{
  "num_key_value_heads": 4,
  "norm": "rmsnorm",
  "rope_theta": 2620.0,
  "attn_scale": 0.141,
  "init_std_qkv": 0.0161,
  "init_std_down": 0.0,
  "optimizer": "adamw",
  "beta1": 0.95,
  "max_grad_norm": 1.0,
  "schedule": "wsd",
  "decay_fraction": 0.444,
  "doc_mask": true,
  "max_steps": 4715
}
MLP neurons of a small language model. Each row is named by its layer, matrix (gate and up: input weights) and neuron, and shows model dimensions 224-415. Each number is 128 + 24 x the weight over its row's rms, rounded and kept within 0 to 255. Numbers have three digits each. A neuron's up and down rows have the sign that makes its largest values positive.
After each neuron's rows, "fires on" lists the tokens most often at its 100 highest values on Wikipedia text that the model never trained on.

L2.gate308:123143147142141111152131104132109121129110123108127159137138120117141099127147131130126126130114086138162164164140128126140134169114079128148113122157158155066140121125091109125103187118100103126127109150136091170152117167094108134099124136145120110130156128146147110139092144133166149071126124148125115135125114118112156142081130096115120102097102144107107099119158125092129159115120173115120098160076120052138102101150123128144120117115101142120089175198144129151184114134110134109138075175148129125103171125112153148126094119147092156156121153125111106130096114206148127107
L2.up308:105148088119157128121111131122154077104117127103101114113100147101065116114114137157090132124107102144135132143154171104119132141152101095132129125135144143119128102080155125179148148069100126137118165136120149153142131132136110156157115129175139123135083150094118156128124140140139149109139114133159123099091152115079110149091124139088119119156148117138096176093148118124152124105114140168107089104125110120106110101145126152119156090144085078150138151150106114080097113134113157105114131137153134123093126136166103148140126139138113168145121103121124067095136103133131139062
fires on: " ar", " el", " expl", " acc", " prom", " El"

L2.gate632:134116124121187145129130122139136151116117102082171145136128095143091160127144159086107132110099128140144120124149146116136054105147127105113115128129093139105109122124160138087079132156124124122120094167161147120129085122106179115118116143130116178146117118138142107149111080141138129111112110154127121117091122140128087113169134108103148143140142140133124147107129093143106132103125149121137130117079168119140087157148132116118173140137137117135147125115120153125157144118127107081096161073133063114152061110119093181126127127118103135157146137102145114100144123070158113152
L2.up632:138111114113153128130115109117136176113102108116154120159137068111132158108125125137095126109133167125159122115164157109134087085143145096139106128163128146107125092116146144067101151147158144125124103134151146145130096127122154132102106159147131140137139121127156106154109092132126135113134153143169085139086095146133083098127143095092151151131139164164126143118102117147101139130102156152139147105104184117153111153142122137101188122104137154158143101123121145119141106120122111082127184092151071140127114111090117159169124119098095141144143109115150107128114150082113132154
fires on: " m", " v", " V", " ind", "M"

L2.gate898:116156114161161165132189134141133136104122132137138141131142097121147099154148108117095110136122117129075163092130161138074130139126120144150113151184132118108147107137139139119171124136127084111083157136092148110138154177155142149118108100150140118134165175134155106100111115128143109144115128137143125126117118150162131138112117153135143088112147117098074097141152148141144112126144107133152124154119146124104124133119173151130144143111105143138162148127148129106136172127128116104169174140153125113131140110153142136179128104137095179122121148111110147114146115120146134120
L2.up898:099141122096123146142184133134168133124160125118117122127147118147154084174122089125101107118132104125125147121153104148107151131133109132115139123178115128133127110141146113156171145128112125106076135142109127089160140186174168114123133104187108119105155173125122129117119112112164103158108130167148122106123128112143124152087136165179122096097158145135178140121144112103173108116130154101176148143111140137128127153106132131161080144099123129092177138141138179116112149096133113125134147135143132093101110091196118120092098105136124134118130138141107124130134097111093118131
fires on: " res", "$", "w", " Res", " ref"

L2.gate1232:113106146137160157115130144101118141138117140144174156116107133123151097117113145127132083106137155153100139155130114120167118126093131126125135143119138093149178126119133151143143146166149129145170128161097128138159137127110098130106083138151122098089109138117138106164105138076099102131091136132121148090136124131074141099151206175125139124128107110074140152141089146112153140135165106146128150140116138109114129149121117158125174082135121127074130111131147131109129123126089095107129168111142187098081118131099142128149146103141143155116120161142164134150143160169090144164
L2.up1232:121061105114164126108123138131124140162132123124117154094129118145161158113106159148096125138104120200128152126137100142183162149102083170127091092147122141120133147140091124145090096142159135153126153100134100119148115119151122143146100080116106149118132132103186122100139115159120120128115101117124148122092154127097122154127130088128105152142099128127142106138171105120095154139169142163110090103129108105107132140161106139116099129149177098119109136098125106139163116159137138126150129157125112138120122169142100130096118146127150144087152143133089086075080070138131092098
fires on: "en", "er", "ou"

L2.gate30:135171122077133111109136076107120128145147117144135146107158172110126127176063102124145128105088110085091142107137164143090129117119129170127124138127115113199108157108129140135105153129144110128130138110107118110126103147139132150089161115121099130145122127077095127116140167086128126091128151092133168123097093113148127168067134123108076115149096144143144133137113142133114156157134101083140145122108170135143152176102158135140128093122093136128182111132114172136069147115127109088110107140148136107129118147114136189131122127094127200159164133104117130132152100125152107128
L2.up30:093114136107116180130164129121110140166138165188088090129145109133100135140124120146133134133108098133121135119200138103116182079151137083135189113134126131174131128122145110116139148121099143150152121145102118129145160130136118129128142153132128144153142148159149116109196135135133114138069119123132117094122106159162167156115076148110155118112075176137109142120101111152132125109175102071122116116132140191118112140124108136152135135121117099144161160150115108127101127113146119127119148141116113096125111170162132139143163085129126148141114142141080107136145120169127103104
fires on: ":", " res", " |"

L2.gate858:091158113154147130151147097118115121108146168148101092130135090146085164128112129135106084132153136153118109177134148145082120136133113104165152168132126143149106119145114125142114138085138163086104087126139136127114124125161147110111130141111104147120119163098101154115104085100143076174121131161092129122147128063103157080115129145137160154159105150113148115178121188091099127132131099140100090141097114145111126135149103117115151130122129124161110115112126159085094101125149098120147159102125094162116132104117139135132149090123136170121147109160116162153157116119134101135
L2.up858:134137144114112174107122149119140139120100143156116132096130156149114137129133125144125108121133157137164170094117138156127148157141158142118105125126124154114142109136112114128116126097134077134158115091168162103152120150134098112119089117122176134099133093151159152059093142118112110162120145176115127088143127142156088110130173153158138159127149143138133108098107090113121135098114127164161168103124108096144113190139123126170098124100143105127074121137143108158113128094150139145116129137113144131143098147088149149159137103130119109194138125136151092145118107049160101059
fires on: "ib", " family", "Early", " Family", " families", "ame"

L2.gate997:087166111115109124172117103121175100137120134142111116141131109105142111115104107097131115152138147141096137123148152105097112136083106173115099171142158122151152128108123112127072151096099152097142145098087115111167127105170171097106127108154104119131147100136142139140125151131096126135119171144124100100091120136148179162104175146133129130181100137107085141139134126130117142146120144084129147210132126089096144125155091146084139130159137159110160140137136119126127176113107107130102146103112133105120093119095138145117124073151167082129150165105139119158138158172116167144
L2.up997:124150109067127145116117151103124116175135154129134155098129142130149113116132120104111150094126159135083148107156185102175170161084117130130152081137131060154147086129104130170111114126139161110129140128112114119114130121121109130094129152107120132097152085144126145115115147169122095093116123083091145088123150161120138141127107156112154063139100154120109121155156179137151168135119146082132134132143105145141172146150122144129075106123136136150143153114168147139098158127118151136128155101141122117132171123133130139145134133076132158116117137122132125139118143128127133112
fires on: " res", " information", " he", "ay", "rik"

L2.gate19:101122116110103093101077116127114118150133124132120129155130139127156113100128152112102111130140103107118165165139162122189092128142148124110159140138136117107081129154109153105118142107142155189125146099185065129117119128123180118126133102128123147104107082079116164138131134157088149113118146132169080143140078095168145134077112135134097086163121129104125142132164153157138124136109134121130155100182119110120095127141110099111121128106133096149125139110087145142140160117141093125198129113089085133130116143092144130136128160102093105153131122142073111126126131113105163156
L2.up19:144100145162109131116093116131106143175129126100111130123130104174134115169135120139117111146144091151108108158118154172161141125126091160115152142152158119099124172141128131128108120152110121147097153101093102125113127094121155146145106143129079141111127126077124093154121132112116121148134170097126122166110138115152176098153120124120122131155127156102077117133168112117095105117138101125123114116119137068155127153169151062108126141113193146164103140125132101173113125128134166130140141104118145114088121114096140124151163103104123105120127132149131122104139122105143115170
fires on: "an", "oc", " Par", "ar", " Ac", "rest"

L2.gate963:129177132173148150155135150141089152118132116106175128150142165133123074082100106135115177144112177133115114124149154141151118124144140118198102160166114164161157116145168118155087177124139147100135122135114114126162128157102083168110108130140135078102078142093143104153140185129118107109140118158134134109139116154182118131141114094179075139100119138180139170135143095124071164114134128098125141106107162159086108175125122157120119139154099132119123178157092122118099096119096112154097200167107159117106101122118111163140131124137096155107097162123155116152113139175156124158
L2.up963:130141134077167133108107148113106119136128155130104124137140123140182112114123114164175097084125137139149150086115125123110190107131092071195118119169137114123152082143137143119100158084131144168146123098126160132156100122099133179114108198139156126096102118119158137148153142105095103128133127169164120137141124122092118132105165150139162143139122131154153156119126093081143105141112161123134124090164114096134147130154119120129152115119139148079114096152145172131121110081128132139121155159140123136138118119136115163095112098078095117113147128120168104143128132146161131188
fires on: "or", "o", " Mor", "ok"

L2.gate681:141122079105170153118130153114125168130091117138108071151137090145116124107160136133137098155137119116142141120180133141123117147150143116162138135158129216151134105138093141167180150102144120150139100191117128092161111165148112161108125171143087108169126095144140101124135110127088144164134138132139166109143150174093123116085129133100103153113139127106094124131153160129124106114111184148137127095158142082093130133106160139075148108151094141124132109160104106139100116161159198135123120149105156141138112110099160149112154133139142139179171140084096108132094159148150126156
L2.up681:128134093145164126190151071141116141157156142161126134127104123102176138154155209099119128144099122124124152155127132136142132128119143126131170121129099111155071128138086132143133149106112205105124173162145169172122112110160103125127095152180155139133097066172104138118114140116123160144158075167130122133098118136131113145184140150110153120158065134103086098153128145118124133117136123131113126122142147138113131108179134089120155118131131120116105136114135093136111112078100136146112153154103106102105167106118129116134150100104155132146092127094119119103134117148129153115
fires on: "000", " million", "em", "ach", " percent", "utt"

L2.gate120:164136174159166100145112179141184144101123100089152109125120121146099135140186066146107121130130131139136112096141138106128108156173177146145105129151144109169157114131130117129105134126142111134153081112099129096085141142121090139117142136116111098122154153132140132117128134147150103111116167151123151090108139100166113121158136094081133156109153116190168113134077106166103131152128155096139127139117132140131131155116123105155174125201134097114132146112112086108130132153132149135143116119111115130104129118110119135147155131102086129125138125060131115122116130108091110121
L2.up120:105093101115193108098097129143110108119135111120106101121132115143188147142131143124130115112126171138106140138104145157115105139097155106167127138105142140172126116157135161129112156149114131090153170161121159134098128096122153152090140137069152103123113098105168111110094119197093129122115126148130187113106120172111149111147158147115131110135128097090124156100121156097126116109126156139137088121113100075101134141121093145127181097129088145079132148116122118148119134122111138121123102190089114139149128078133142152124139135155141171120133159134161137111114126114133081140
fires on: "ord", "ing", "and", "ess", " production"

L2.gate790:131131144129108135106164132095162124126070107104128094142135124098152105094108139134088138111114087096141100118169149157126109107125104141105102143118104147094106125147105141146087164121147079163151110128123148130134121132138127173103107113138083118103179114122116105128134123163111072144128153135160140088133137121128168113145127137141106110144136099127140118115149144158112082168141143116141144119131157102110121146112125115110137081076137171124156127146106104121160114147172169146131135144126125126094126140156097127128153102092115134150129125142103066144131142161116151117
L2.up790:146097109092144157112180107088120135126166124125082060101106126192098118143114093105070074113166119114129133130132086137109134141123112127106132138107084114121122167129170129119172141173151131114130103112099115133144092171119176130117103094114133102109153101156133101110112156090134116103134163173131141106143139148144146120159094142122132118108123130128135100104141119072118129146140092103127119135156152083123123158172125132097155108159135135121064100118129144159148127150123145139132099175119140137149123138187183107146144151176143125144141098098144094113112081101114141105
fires on: "B", " do", " Do", "uck", " bre"

L2.gate1193:108105146113124158087127115094145133114083153103171150126140127171123119098106139171133126145128145058166184171099128152133126130121149135141131133093158145138125103143157149153104110153121096112134170131112113143149104132113112157111116138096133098139138170125110146146152180136081103075146119116141106120151142160114145125150130116136123144126150148131121158122102116157142136145114133151156174145086090137135089129103112180132144096109173124141121144138124124107153081155144135115112173130112120099074129129133155176168121113124128140147143121122136098118185135126124121142
L2.up1193:159125132152133157088120114134149160114154144121105128089134148119100151098122118177129145146153147128136151170152127133115152141145078134149183097155134180122159152127132164132152112118146140133135095145149081143144111110115145121141115110159116125120145148128166138130132137124154150107104104124135123159099162144108149158157136144141131133110127123153151160129120101120128150121075102125139149118065151164173139131151135155130076138149123128147164153151140119091155125115040146159112128112154153146122109127180143121111127131144136143097160098089133159068146126137114129138
fires on: "ou", "ong", " Bel", "emb", "On", "uss"

L2.gate1113:186116152139129111148142169171129170117091103160141104151175140113143105156168108088144130134126125079112110100141118138148113084149103155127132149124149152153111113112105113111144174143156149119152119165119075125135176122140100158123110163080155110169112111124132152136141123140142137123122126110118144101133097126173166100125140157127089098163138066140104156141135194143126131110142139177118138143135163118142104156122138142150126136118101139203191145155119112140126175117091104117116081108136143147104118107163185094137136149143143133146131144103144111136132144162129137131
L2.up1113:113148130142175109118120146122134156122151174180112139147152150133123080151134084105100131161119084094149096102158157139164129094111118145151163123161136126140141102170125118092142116137144121132160150093104123197085151128132137126132103126125113172111114112083101161132150163129135153111149122117114133135154142169130149124112097151159160144123097103158119130157118172154120173115100106191142117133122180113115137121115173172158113135148107104131136128128131129136141166152138111118144153125115135122084145157164143103147141125125131125122120088117154141120134095103137107127
fires on: " h", "h", "eh", "oh"

L2.gate884:124106151167130102118132105133131131171122150120101140160133104140110111121145110121137131128085153074137082129089114128102110122091123155155083127115100165143150173126036163144108137136105110113150099114147127135126123123121116137116126144133095103140110099113108073151098127122120137152144144092122147118146093128156160159159093107119116101121139092068142105139093109126118156110151139131100153145140153152092110134135143156137083101133124125138155133154165143085143104140126112170093123163135137150105146089133167150141170098131109117099067158142127144125107197131142105154
L2.up884:150147158131118123122104117126151131099099100140150155141101129061124084118158122153110119098095114108158094148131106139130118121091079145100102140121152094157162120105108106111170115154124104151124153157133148154124117113155155134104147177155102132110144113104148120120100124118136100104151084112137152160123132138086121114135098135072114152111106141105150096123163098116153111107107170141097124144132117104104084145152130111152144130145109212131119162123100054127104147134117125126127101094178149132121118118136158113112102127156142114114118103117134166124135139117136160133
fires on: " cl", " fl", "os", " Cl", "el"

L2.gate774:130111146152160159136126110168172108194092131166123119139132107143104100135140123104115112111134159156103132150120143119134120104114193138133137123118145099129117133161101150129122115114091116107122119127107123112161127131092118116090090162145147136104123106182133117128120112159128139134064114072122119152136148124134143144135141149140094119088147155104123128137126148128178128098110149146125157132083160072117089140154137114101082109160134113090124075109150125120165121108137102132127117148098150139161107087100151072142102145125107116132104156099126158138098179154116171119
L2.up774:117173093118141140107164166145121138134102141127101145070113101120103098081114122158129142127114090116138127138125156147174110116106114147163119126157138100144130099128133103140104144114100174121166128093152118168092113133102161126124137101114104102152084134087112127136175133099163155084108126121139135121170110147131137145140136181109128125151131125154120103156131089149154136182086093180164103093124164136126194129148098125133110129139167104164114145121099145133102115133175145100140170155171135107074127137117112145126074128153110119169135160110138130117170177126139102172
fires on: " h", " He", " he"

L2.gate1255:120198118102134139091139126160170133134146131119137105080093135134099121166123114127110134117134172129110150088118090089104136110130152091127095134157098123163119140126148139055081123128135142113109119128095133153134127126096103111136133124146128125154154128148123112152176158104132160134131125129120114087123131140120119120117087129111110080096117138185082109124116089146047134177150096155095125144121097130128132135138146093186117104140131125155123097127152114150135146146113113152127140123134138111076138122158136133123139148120135151162105156156148134142138126124097106115
L2.up1255:134101131151137114103118146118121146138156090117138098124138116185130125107135083128144091157118121137146122094095122091148156144125110153132104148111107093135149123100096088092143076154164093159105110112108136114130108097094128135174137173087119178083073099096071115112164148130115114164112158129099117113159121135187137094130140105097127103115192102134101130159109161156134144099118162135104081143145122185130119139129162124127092110117148120122133079087145160090101127166151097133155137122115131177134151133132123169130136129130103112165134181127143097134130146109169134136
fires on: "ed", "an", " USA", " Rob", "ar"

L2.gate829:172110144113099111104075141088157115122082149129140104129095133078097173132162126173126137195132116117106105129157123101105113107118114132063093132162121125164152180141116133122138136082176099124131148122156133125113111132124159133131154138123122116113127138107148114146162147133080135091145133090131127113146132110151091115139137100118114118136150127132133118096116141150123144170151125147119133128142126126095138086151123114105110130145163131132120121093152153098134118142166130091143135122164106134176152103133098141137118103119103136126160132107089140144114109139136128137
L2.up829:164113149130111106133145118114129114112115122161147099169108140120126181114163123152139121132147187128157109106134143188112151123116119130115113161155150101123087107132126121147156130113156101140129146073132100126125124113103148129106149095080145106117175159095162152112138059131087118119087163102178114135099135109136102143112183125125107164180094122098091114092134107144114111148093083130122131134135109119185136120167109121141167129120154172093155132116120121131126167170133131105140122124162097138107144156091159077148093156132140133145115149147144130126119127109119125110
fires on: "le", " it", "ide", "port", "ile", "id"

L2.gate978:139121136089142140152143142151146158148127106133116126115120115152128117098122159088124119143154150143124161166165111143096128123166117137116202175098098108137169125115101121098132135143144133177081125171126157130149107107116149084115135128126126108106115097110139111108148126108120115126087133125119136168083122138126158177143158149108151123101098091128090140105064159123160128102118109147098117175120120142120143157144117099113144107115142133165111164079126119113140068158119143119139171178109122146100139128168110100149130132124109120153135104122153109133165149122110160129
L2.up978:108115171132113153135128148118111127137152120142075124105145131130089156175102125101131103140148119120144126137104120127132158112097093188074133096107151121118146138167156123101125108085148102110143117096112146096094140117089128098122114103139137131103097121146121138129089152101125113147132121125102141135124109135127127161164130138151106118173137161172139125119166108142140130125149088158147080117099112127117131128124142160167153104085103128115168149091164121150174121121109140115170184142082101117122081179117146092164094135152092142110085140122145111102121121130168103105
fires on: "er", "y", "u", "ill", "ch"

L2.gate309:114172144126150184129119102146089084090138131127122103157106105145105114118103156133122120119163132060114148103145155151109166138068134141174108093083136133118141089150148144108126138149125133120144147130089116136131116131100130105137130120156156101136138121104123084108103171153116132137129132105140142130108113123131108131118133111100113177161101097138150135173113166113117184120122133106121110126127106127101127140115136155110150119150118139121133176154122155126100110190131067128165125106131120092128117103072164138139137111085099106164129122135165137158161126131143146154
L2.up309:100115118158130125103103067166147117129124135091088110139169151148125165155129139118140058095109127135113123150154140154140165126132145135105127134100118136143145114170157112131123106155091106125145096155098109127086117143106086122134117120179106101126131151153197136115134160152129155162130162148124147103145133168153137086092178118163117148141102132160129103111133149116130135095128123127093106133116096139129151115073126115154126086124143188114140118171110087131164106111099098137092133111149083098145116132099133121125163118131114118113090131121159107146085106155122125090
fires on: " |", " re"

L2.gate1076:142091160105130125127114164150125129157129131109160165083112107079158080115133164149076106172123133123123137151145137199123157155121079154161110132110132112145157108128075165134118147141128147098167157106070149121139133123106126142166165122136070073110133139080089119151135106116148164100094152100082125106117143173150161121139115128145093153156129165130123121155139110119150157115114117142124128150148129112131204112127122166104188128117136112155139120125144107126157161089102132124136161141078135130139108147099140136148126105123112117134124142109135134119123182148184127154
L2.up1076:068106142093078125103137078141154123143118098113120149125175102120099090133119161132104173078121172120126125146117129123144119100136105115130168114125088123134107100141129115130132170135086105155130147119092126166141126129148125141127121140153101145149136146124141138121122117131142145114116145190161120160142074108141151099122122063162090147104150116125119112129080082122131145151158166111140139125166153148113082133123125138138110143146123116099138140111135129098158108130129133144138116133091153144105145139105099086159098150165136112117050131124131138104144132116115144129
fires on: " sc", " Sc", " Col", "sc", " Gh", "Sc"

L2.gate682:158129130128148155151083120169148111101102144092114083183104138152105113125164123117141088146115183140119109144126130166130133086125108111138111120098137142138125130120121101105123128123113160131122203083139081112136147146128096139104179132085124100138132137143141101126150119107191154138141150101184106107154136144148143098118102109116143131096133108174145118174160125125094147131139097111116081072087155084124180110099156161172152093111118130127142086114107114099157122103119099088128118114119115132108107122118099166134091140112130124144150113140084149124167132139132091143
L2.up682:128135101163084134117142128145118187114109147117147099135134091094059142097150098082153137124142115167114140143111115123169134129125152124177143125130136140068126132116126110121118130143069116156118123122115094171119158138110111134137154142159122111119096105132127082088107150103151134131162177116118122136132160093111118117085128110083093116109145089121135137085114143148163115136099168135081127100149147114113118114103152124114140154114152091142137136074115100155098155127110113180152141132100121146117148138099127134153160113122067127171129110113113109172125143140110174106
fires on: "us", "ary", "al", "ar", "an"

L2.gate649:125166117130107135106102104154131123096108178105162120100151157132154140132148131134123135113106112157134146147128093080119123133141122126132178140152096114086118141154141132147123123082159110157160110122119164124126118079140127083144119111177123124119135168123132124143109113102140106133117110139113128183134131188110111190127168124151055113124188114118157132119138136132130140103120146149117128128083177116145141163129133121142110123132103098130107122096127124073108092098154153128128143108105125103140089105137195092134128133157088136147152112128165155114084112143118117133
L2.up649:084170131144141171149078158163127125103144130120127127129141119129148134167095107134123125118134131167117168146141121140119146116108072136119118173109128152122103127121136148135139159155138164110126111110127130108085184146128139150176129115123119082116147141108103115114115115125125144127083135149143161131106089149129166110106106162130125143111138133174152143098131120124151132136092129148159131105138127120130116128146121132129133124129160143099127122127161118145143124158144139136109126102138126129120112134101146131105130121104109146140097143107117134143104105115122155134
fires on: "Ch", " Col", " col", "ent", "ust", "en"

L2.gate1178:111121095151120129153141167133102112149082139142115167099120098098106097092190188181121123113122111170109134101128105098155109120112129163125155158130132143105129106159100132135106111133093105122144098141138109109121091108092162121085152114149143102166141144128110125113125136104132066177104131091115148143129113165110143108107145147145133123130106111108151096090126148175144107164130158118147134092116163133169133129119113120120113116140176135117148131121132121135125115142084069132098138127110094130113132079135081080098118103157072120150123166111089138132119135149139115109
L2.up1178:115121135090140127105121141111110139179111126133145151147123173108093108122132146121161156100112117108075126141131120124132142157073146137140115147133137093153169129116139129175122149146134136108139125183119091101116136154131115118103152108130109113157112119089143113173118114111104119113100095101099136096140150130133167141104108130165122117153108132113142128138129151150137140126118145090105113144082132099153098124137098136137130053097119089174129124075097102086130166131143104127098114136076105125137096150135130095127119103146127171122160133102101119114122076159126096117
fires on: "'", " November", " July", " March", " May", " January"

L2.gate280:093182121142106135118136141080119157123115105103122135123145119150104111151109135159142151104135098071098125128108091134156105093115104155136114166142148105107098113111149111132116140140124134161130131148148111138105143146102151130126166150168129108169110128086152112112132195155127121077128132167172108097119111134170137106106100114100102131109165145119126125171123090139177092125131145092146137144149186129130132114116072107104154129142120093089139132160091104141155171119100134183137161124148134149158120110129121157152141122109115149156163123087172135136093166148130143183
L2.up280:118112134142162159147115132118087112124114115129131170156125172117116112164108133122122129107116143085127127139144099157156140113132137172113054142128142114106146129130090144048120130169122109166153142101147122161104093173067140116158145113109138146122111100108077129154146115125138140092144118114130124121147121071124105153133123106122130124128178113077097112162155134138145147132138134136093113110156123125143127112167104101112117099174098109143116113122125131116113088142159136128131156091127141144145124131090085124115110105092167090162168180155144123104123137121123128105
fires on: " Par", "ar", "ear", "fl", " par", " bre"

L2.gate830:100192126134138152111100143116095101124156136148100104104113097131129135104106148120103116109131116151118167146103091125124120074143132080098131126140131150126125076114144134098140112151130111135140150122148124130117124119116117139164124116174129115106120179145145096088127143099122141127129144124126179105125123102102156124098133098142127168107075162104110159149150083120146127117165132181095090129091111128099139138075174105086151164154161107132119113122138129115156136109166117143160135166129101127067156157109113064159128130129138145127121124102131115097144132113130108115
L2.up830:122100114112154101130078121130106132141120105111099140141106125089163106140132084137146098130108112134095147114117158143132124114117113144111077128138111136172145125147083140120132131160103108101106115167090156149155105112122140148119119134136148154109121133167106114157188116086142154138158122135105128123118141202110125149119123136132130107125101131141124144120169119125103115158112105089116136127140140093123145147120133123160137126128148101141137151072133114119129127139149109175116127128116122105122111092086136125082115126183110145099097144145131125119146139127115096114
fires on: "ic", "x", "w", "l", "g"

L2.gate97:096066118121112122137087138114073124151065147143104124084119086145166131146097153127105117092151113117168153116149137137071149128104161092094124142136102100074154144105116110112086162138092125105168128114111113133126092115119102164159119165121137091107144127100098150146110142153144127183132144125104130135124080125111174098144128108151114148106112140155134122144137140170099144115121128138106172162158130094099109170148097163108148109101121109111158131170108154160114170150119103096122121119144087097099131130118169130122145110113091163163099112074099111130109154139109138174
L2.up97:174158096102105154120163144149131097135112129140087177083160064118100084127113135124151135128127124153115172141144152178107118156131114094128098100148156134118101109139127119136137140101159135092139145092104127156147147120109100135130126146152105156144133112094097097128140135088107144154154109134093104118123110085124128137103166137141134150104088089120109166140108115120132105174110141168101126109106142147123141140171137131122140133118126161137179142138110112125131122120172138143109123138113174109163076190153112145146125129153139090130085120122160100140164130155108143117
fires on: " sc", " Sc", "sc", "eter", " Golden", " Space"

L2.gate425:135151137180120114118175105138144138114106125157139118137113138139102157145094104136157080137156148104115164137101198107135126154110120137098091186118146119133069099113149100176125117118119138156106151163115119108107150130099124133105138161112167107122127167114117131148132100122098118163123147139183119140073092068142139099141145121098112137097135167115077139096167189098123077130139154151102130152130137097114171125151115156122107133122172156168147133132085077089120115156176132086129112140152107110155091139116102168170110072082096156142149152140160101136118131130127157157
L2.up425:153121174172128104109177127147183149122117129123113140176077123181112109087127132136161136113162105135108104102098167103140123148103156144154116136158135134105153124138101106123121116159141108187109130135121109122117153154100099119118141128106106114098177149096113114147140106145085136134103098143154146119106125077186139154121167097148143163112154154110118177103167171099107136134125131119138110127132169126112122132136103099153122125077159141088167154137112114097116154122167166083102096111180149127132120131128107081078104131096098104127148133159115113137154142099142109178
fires on: "am", "est", " Memorial", "end", " station", "port"

L2.gate1301:096155160136128134085083159121124217126148152126168118158114178082128108155131150092140125125139121115088127122145128117171114090147144098149137144107137108092064147138105133118128160127150131147130122124107119113160131148078149094126137102100169119110082112103122139118169113135127140080141134159150119123130053124128105150103124160141138134083111111109134078126156175135135123158129072140102124156128112137155115151152133111131083142152120088082133150131131112140152176159164139110117134140164094144158128143139137144145109141116162163132149122151136121099154154126107154130
L2.up1301:123132117140160087149133200136115126178128119131112117145147099152113138150147106141129131133117154097121109124159157140133076154091155125118123110119116110121131165137175082092142160116155099174145105109167114167116156129087140150146141088106123118194118101078103093156076129138115155153189125134103117103108135139127097135126134145118176125156166160140137118123163160129148151139135148114090132124131160113143117128173152142083120157092102133104143180136135137140178149162135142117118092149079138182169129096127131150162122117125128123104117115105128171126141178113108124088
fires on: " Sh", " Tr", " tr", " mon", "h", "y"

L2.gate1169:126128130144151125139180087158152154149081065100122106135138139109125111127070108115152083124148154102135156154068155114116119118134128104164121086157135148152094090168139124130124128157146113137161147154092133138140117119095140132110101099094170099110108131118103130099102101140110181144105129167166134135111110157137146103136146133150097145122118112111143145146132090109122101162130128138139096128111151121117132149137139121130145110097119150123120135150133114126113098106095092085137110134151087133159111139086127116128176176159113194127135148125155148145133175127133121110
L2.up1169:127125156137133097114097160128128133139106130096117144152109101136124116100151119133156122129102134149099136116138161097137136108105145117121145133153149130134138133125120101176163093133150112120150127107134136150124142158123178175157097112087117128097124121120113132152134104149106129123129147132105143165116133081118143142161100105133107115142127189135117094161137119157095096117122114126132128171129098111154097127124137150184141146091109164113142161097086158081100091192132128128115143162135107133122113081140133123151115122156092125172118100139091146107140079128122131124
fires on: " Radio", " television", "est", " radio", " broadcast", " station"

L2.gate894:131130127114138099096132135104081135121101105129132098139137121081093128114144154154125089177105141119147132132148168128121124141120137101139155118222137141147163097104145130128128119099132089120119147145131158116124085143140126093121142150121120130117111143123119112085084156114104079100102107126142114134097088137152132127112084139127102137123098156180150109091118137147152153136124174105138117096130114130097157097124165127126164104142137119131106187134119130134119084142107082122136139120128115131157129122147155116177145113109119157141108085087106129100098086121132104101
L2.up894:109114121111128093131142124126105127134108110092162130151135130075137135107122156125141128169075138155112104127153146091125125138100143119151157088200126145146144100096152144167148143137141064125125157126126158096151097131132100106091130136122125106151119163114114155133101120153105126119119111110138136127107112136156140142106114163105114122110078137143158116126119124144139162123125144085165114102133100115111169106127165120115153109123112116064114174122100140141084117173080094133145110111127126112145145120139164103125099112143141156149097117131093137073118099107137125107
fires on: " March", " station", " May", " market", " June", " plant"

L2.gate1036:172105110115095124115108144072137106090127135131137112152129100128104128128130125155110137119116084122149147223079125160092121109103140102109149125129132139138164093103092154144114142146144101138108135159122132113088136057128119128163133132102109119147118129153099150131106168112135156119149120091103189129126129115115122127154115143137154139140144107164147175148122138114153114134166105160111144167101148111120154147109078087096177100132143109161199133135155081149139111128084103091126101090147129161092160139107118110153158127121160172112135082148130126120162171099111127135
L2.up1036:152104197138114123167101133134129135118101183122202120114096150104137074103138129149132136110124145091168124142094156132121148122130156185129097142115100138109165129134119141141115168120147135108161136113127138134122130155158112146154128143109162123142144166196107113115114153110084120110123118105132158066154135119143106133162138156106096138107126113131127160119099149163137108125117106095116175168165141105122147120115084112160142146121142126120129146137152117154150141120089066119109104145120101120138104110110114137138145061129105143120129096146155136157184172169132066118
fires on: "G", " G", "g"